python train.py --n_layer=9 --activation="tanh_gelu" --norm="layernorm" --init_std_down=0.00247 --lr=0.0126
MLP neurons of a small language model. Each row is named by its layer, matrix (up: input weights; down: output weights) and neuron, and shows model dimensions 0-95. Each number is 500 + 40 x the weight over its row's rms, rounded and kept within 0 to 999. Numbers have three digits each.
A block is one neuron, or neurons of one layer that tend to fire together. Before each block is what it responds to, as a language model described it from the Wikipedia text at the highest values.

Responds to: Mid-unit abbreviation periods
L4.up213:475422453532535512538457499473483475541484516498522594561433485459482566504516558539433517538520517488499487490488492474442505545472443523416489541477506498513451521587489472504492480385515463470469456453416497546447520492514520554508509492479497544505509454499510522475540540552458523457
L4.down213:489465485424496505447560489498451409506535460485478517477516515504457490498463495539525515490458502534490518585506462496518474404516493459486492564504462488523503441505536548471434464464470481501531491472427468540500475522542480478502498471532511460502559466515527446497521501519515422505

Responds to: Abbreviation-ending periods
L2.up65:500517463488554503540454553465430588476451495492486486547509519454463550512521491536439568515524502457465480487480541555462487521523512501544473591446483530523438514558486451530520453499478478574544519462477491543478482496487459512479523499656515520503484484474511418434552530570503545530
L2.down65:547510457504490456491617503450455465537462480535493523461488590470485541483529604582479515500469484493495422532518574412540543516457517592548528553507469460468460458485486493510558555489473514500560450463458475441506457489516493467441590457473442458471558537561565499473578566485485479499
L2.up279:485415491447484515513526451445531491551510523484468472557515477495521497514443481517435568525450590502460456546488443493455493523518560499478479500512496510489459512513485493471472502438521507454540459473494540498504425492539466506362510451495461499491561496475555481444529497523503541541
L2.down279:518540546497526469473534524475500406552416477538550510443471512448522487516502614572493512476504513504540442529479516473537483523499489528484525474462543586458534482462528492506473488516487492522449431518504431509520489541487489526478531439482456538517592517543521484495437574511495426583
L2.up837:517466453455506520495454482447516544554542493477529488504483483500476481469510406514539553470498535519492491491508463481495531490556508504509460530558533485451437505456404567473484486507498543538474438473474521503532468555533469520479478447527458495513487495505553508536488512493513516511
L2.down837:518505485495522524538464538455539445432479496530531536476497493493523530471557518470429465515472523515502440596494518475522527502528510552463477459495520445458533554458532500479493515512485504543419456500488487532556527498522542526531486439498492480536612602551441536535478526404506465568
L2.up1487:502495533543572550511531445512465556506513443536546438486463455484509471452467480479487492437445504513371413487528515443479510486515523418468509464540533429434512483531505462512505515477469530479482494529483579531527492481469428507546515490544507549505517537473479485453502496477537534451
L2.down1487:552549491560500422552532493503466432501470524547454497406513466524514532465553518520422437557489497538540523532480586501519531445558476541493478533552512439478531525455536571535528591475520516521469361500478465473464470500533498462505523504481465527532547473505556452458501509461497478516

Responds to: Punctuation after personal names
L5.up230:501482472498519473458493539528521536488507486563486501499430493603495488541397459536451582489493475503484484469529480505540492493505492457525487478584426537520462490502531546490478470491499505437483486498566598436479443535484456553544502508437518499491456491478537588521459509558533544528
L5.down230:476420491463453526487475463444536487480483500448512526562515428513520531459486464486515446463539498514471494526455545490454497464507475558433496442574491463500519512511523475537554437484481542546631478458522520456446566497488510449537571489494485498554502571501510474531523572477463550594
L5.up594:512484506552480481499411518516489534522513486517517557570447472517477466428457483533562488475441481481460500511500521472455517503510435497512549521474531503508503473599425488503490528477545579452467468489475591472512511473539490547518460506483484500468530534499518503482504562478488568515
L5.down594:453453474440461476526505548574393504482585575488510493537502540482517496512499535623515455548471475563434500498517532575507478536427515492479449512452460480522478512506516557424497539407536585504578436517466482456527526592480495455498511552524450454476492485466459441494473521507501518539
L5.up966:465506510515500478477460469489485486560510519539496442487479490556461577422484509559405487487539528471546522518516460467501483493477436473538483495564508427553460478467473434564532494491420563507516552456571521412498492533436503489554554495450527469474496508505501463460503559465509579450
L5.down966:459508498498512440570506501511474538547467470550508562595506476404485574490535528439528480461489434481479504492475522485546538647514499507527457471522531514455510475492553533513500459441473565453515469519492501491530501484579560533453488428451551490454537516474471467518496508483509536493
L5.up1192:504559499584476624429439501555504482472468504463548520483517481484528497499385530500486551517440477551558524498485497502517494497567528382548529507532476475474481520443519521457456543453422570435485490569519554476510513471515521507526520522423518503478539474557499464471519514575495490472
L5.down1192:536488515484508565471533547546435457531485423500504476510617519492482520450494470533555557507530463495508506460501469528468597518514467470512522491534505477520501556438592479510579512533580563554444421487525517492489561495475508485421496480457511475573481466455461527524526430514472494537

Responds to: Sports career transaction nouns
L2.up156:503499533517503475498520504529527548579519454497443435414500511486613497480491498536498518458547473467441487512469476503547471541443463514527546559502470495545545562565495479489482481516446530535505555532493547549457488479448461464538538523522510418537574584477416486464451544426526496447
L2.down156:475488539505482552473521476490521476474491528464429465465494405486577470494486501545554470492469495423464539455493478457559529571478455455564453559486452467494490436507554442487582447521467463559560431507529526481426550483553514525534484462487415502484441504491488512502484459547448489574
L2.up600:497512513466526525531485476587472566497593533461489528524437537520444486516515501531487498554489508534519497472502445521562564516493462495516453403538510504567478477516492504552493504486497479511500402543502416529498472534503458401497510471486483488482505506528482516423524491474468481574
L2.down600:568507532557547523534557588490545514492508493484520496510524466441476535471477471538407458486520505516482513499537530462507483504567426478506527433517506556495464508526584489500465456477452522505467434464468416485546518563586551546437553574490519470493528455552444544461490483501539481536
L2.up1235:522527575539526534523525481535500506488436482506483502509455488492578467437541444511485551479495533454520483464494534578461569474494522481440474488405494540512559513502568554573467539565498520441502478502540499498454456515576454508389542440552453538496522475492463510487480502500520473537
L2.down1235:454500515479628480473503511569529515406488528466468535470531490439502530501530509537548530518505509514480551446534523543530526453522448489489509475465539495562500436504402557535496536503556437456458522488492507465525492491500500474585519513581481512533495521487460538437454494506555490530
L2.up1515:452486549492529590515543530515519561469492511535451426547410540511477495472433471550524461534552455459475533434405462518538513401553505525529474492508486463549532434513484553539544521456538514468459562428529527478565503460465517500554507465560569494470496492479517491498499413445496523431
L2.down1515:542470489445484531547471538486453498505507567497516547527469488465543520518496476596551563519567494526517479522571572511477474547494458427547552521527516545485492510473420490503511505527564535565508458457518564491475493434488516508487486581505473479454534539481503537574480486557521496540

Responds to: Contract-signing phrase words
L5.up210:457500531577486488516489577451551527475467511433529558473440475513476570466449484497502491421479511496453543554467518487517499521497535498492498497471547534498476421506491546455477463467537535460560489503471508543507513444526432564489449511476479490542486460445473459562488564541534537526
L5.down210:475568561566493526473467553531504531526488502531483415486517484566485439472533456527492581536495535511533500465514555410481522497526455523507482512522517522518469518533529559544478531493472485502518445456509525515463545483456565574455520478561579583495517516481481525454453517513473494556
L5.up307:461513400598548517460499433540479533477494510447472477509499544530437487448440496466563509477484455518410539485479458472548517568509567549512492508496396496524525454531609524473511510490428507466583477466508513545570534451476500503507515461503566496407543546494525441470450495494460483550
L5.down307:465502508557546510470463476553581492502577548465484509468537515480488562531553453473499549457508477499543529481489548523512502506417571528518444370536423487494454467512532525491544473473484465468486525483472540479456482480473438541503485453525457572443485450511475470433514468512455499576
L5.up990:514575467468500456484531501481492540487503523454486546541497491481500512518529527471437495434565520467561473479506508460576515454480565557491524494497537527561515461416528506444560547576525491447498498445539527517492492454530508483543524487513525541577512491482531505479494425438484457506
L5.down990:570492468556595498490513510515504444455548473499565476465507487436466487505497520519494595474561523526501516354557478438496509529459487501441545424534494481550440499533578478496505572465452478484485502545442503514492473478475471462518475530491495575561453468532488549590523495543459521493
L5.up1301:493502468492525462528436511589508453452427593487493539459504480435457479550534460551500525465479527487526507457473467463511531432528564512462489484482520510528532504537553455526460511520482554502541481507573575578507450427474501476524536439514463480567505476483479502491560555532521473444
L5.down1301:471519557533513503551491498477509478535560434510540478462524443492472545427561508446519565554470573557531462538537501507540528549510532549508486506497481567517442566554445496514471535477528510472500538482477464549470492457514530515497520564555537500502542559512520515490528543449448472569

Responds to: Back-references and article headings
L4.up358:530547506500513481520544507561459464450453551411472497511620464504514560528522513592479529492414525476517516476528497501497488480413479526494493449537507419515536500481569493459556535499462520494501506501487470524479533501437450518464440472498574535541506507473488573492469506445501510514
L4.down358:464448483560460521530477467533442518502569478512540433542573478503408495482454476407550566534486458569455494521642518443488518479546521526543460456512517480410519479536520523506501510585508474471449463413472507491490529528486471549497542512497467540471491495551454487504500477489420468478

Responds to: Article-start title marker
L2.up298:520483501507510501525522479499448602498483476468513477562466537462513539553521536478415441606446478485463473507426483462536445533520505476496536586466524510555452497538478486462473566483462520535387517448451539464606502465481459548529495437513579506453537537494483563556534543511420554516
L2.down298:567501496558503522545444558507576467590501540549465459501553508475529529558463497515454459536533477496405491486440515521484382525589542506446512509466509533517530411454505431558442557480499492490425434422502544511517496463468484486496477442493531515533479477480506452487517498468510483510
L2.up508:526487509497555487480437523489524488527432494492542561552527544530528476521522523514431478534537463542408381547517514512562477480505539519556516500469475541540453512441531515490556497491573462547494497525461495480481517491472533466467521478517456480526536436499526470489583532576480512557
L2.down508:490501534428501489537491512483527451558527506478473490480467453496591527450426580470498437518515434484493529563479519509481410473515516458466492459431538516479558499506511483532453506500508469467473510475524507513550487439510474479528514612492465548526469492478531480493464554399534496547
L2.up688:564494497484518553509508499462526530533526571517561552634522479525493486493579527481510499582438469501510450423481520511468513510484499452508497517505505512495531439496489489529465501440498454540581498421584465450437558413517525582495493449540454527392498498536582508517527523507441608586
L2.down688:522496487483461461549527443480550458495468433431455451511531475583547545538533547474501524500446493535520467514521524554431463459511450566545445538425517419470550455503478575495505541521442490495532524533540401478535490534541429542500534507438483455530461533439496561466486464528520448585
L2.up1270:503466521446468539433410583522472438526488487546542469504543457546514483508521508467444521543447512515491528506508499596476495553495565491530538501480557460455492450459490494488528525620394429445504444445493424500616504514478484546514498469612568487428478533491462530571505447526512471571
L2.down1270:505500557432462525514540535524474537426543530522495523554512538493575486479445538468430480524500485377590484527480444559475532505501541521477449507486563484457531489391488498518475505558496534551475515426577492440547519517504529456470516550591494443433457494524517450493550462426551564501

Responds to: Before a number
L5.up143:500574538530463446490470504525499468523567482509520553489453461518563494499458410495526487476496475482468528469486506494497426505454562475507528484536543507503400481443509451514584547467518492501470538470417479514487487482490524513454509540517515497490490596478564600457533587510467526522
L5.down143:487473509398509457505469458527547461544456587516407573480528482494546403518451599500471495496460445492515503415561497523526515526532466511541531447583475504494561489473484479455494526441570576495508529565489539507545464481500515520449533408495502572471522479497501498528488495536513440450
L5.up334:494509525494479459491486405488511508544602509517546489484483462499463440588514535483509455505511499488500474495487565600593449493485474488482499508496421488470506561548499504539397518469461545509451428549491537531425528505562476469549482442521492488423429523512553584495503525502560511475
L5.down334:495491517445498474427469591533535469469532398538449524471518523481573478450558485518548560545445512415459516484519451536494544489410460525474546521529482538576471492469413497492499487494558519508468513565523474459525471462439449534490490499549506482567581474532478475445487488553512443468
L5.up712:556470379500561470538498510534423480526543480498539496473497488481535530541526541539458487496530523499502536491496538561488452501484517453475504444498492465515465513458529493545507585463496526493490470515485501538505519522497523466496584529482491502553496637477509530535528509419443464504
L5.down712:442460491566473546507531449573523511549453503534532492557406531530497448439439516511414509489489519498507480451483569542521438447505480525405514542474528500458557516516527454494492519430497525441410531519539503524448511514458427481504511456510527483579478601474503557504514491531496529476
L5.up1175:558481455513454503550437447531490498461469543462499519489472493449396475461466515431497432507583492453489502516500510530555518428489540507526453460548445445522495486485539502509500531433482532464494484500553567492478518498519486504464533458502509480485422575570473538535492451509478456441
L5.down1175:409479538488551450535511502516538521431500477574496482435511521508517485496518494447509527538463467497538550490455472597506518428469486482517468482479553549559534536545529495494531524430470465556462493553510538592438446518497503461482528469548469491471533487476517531374475503482532467540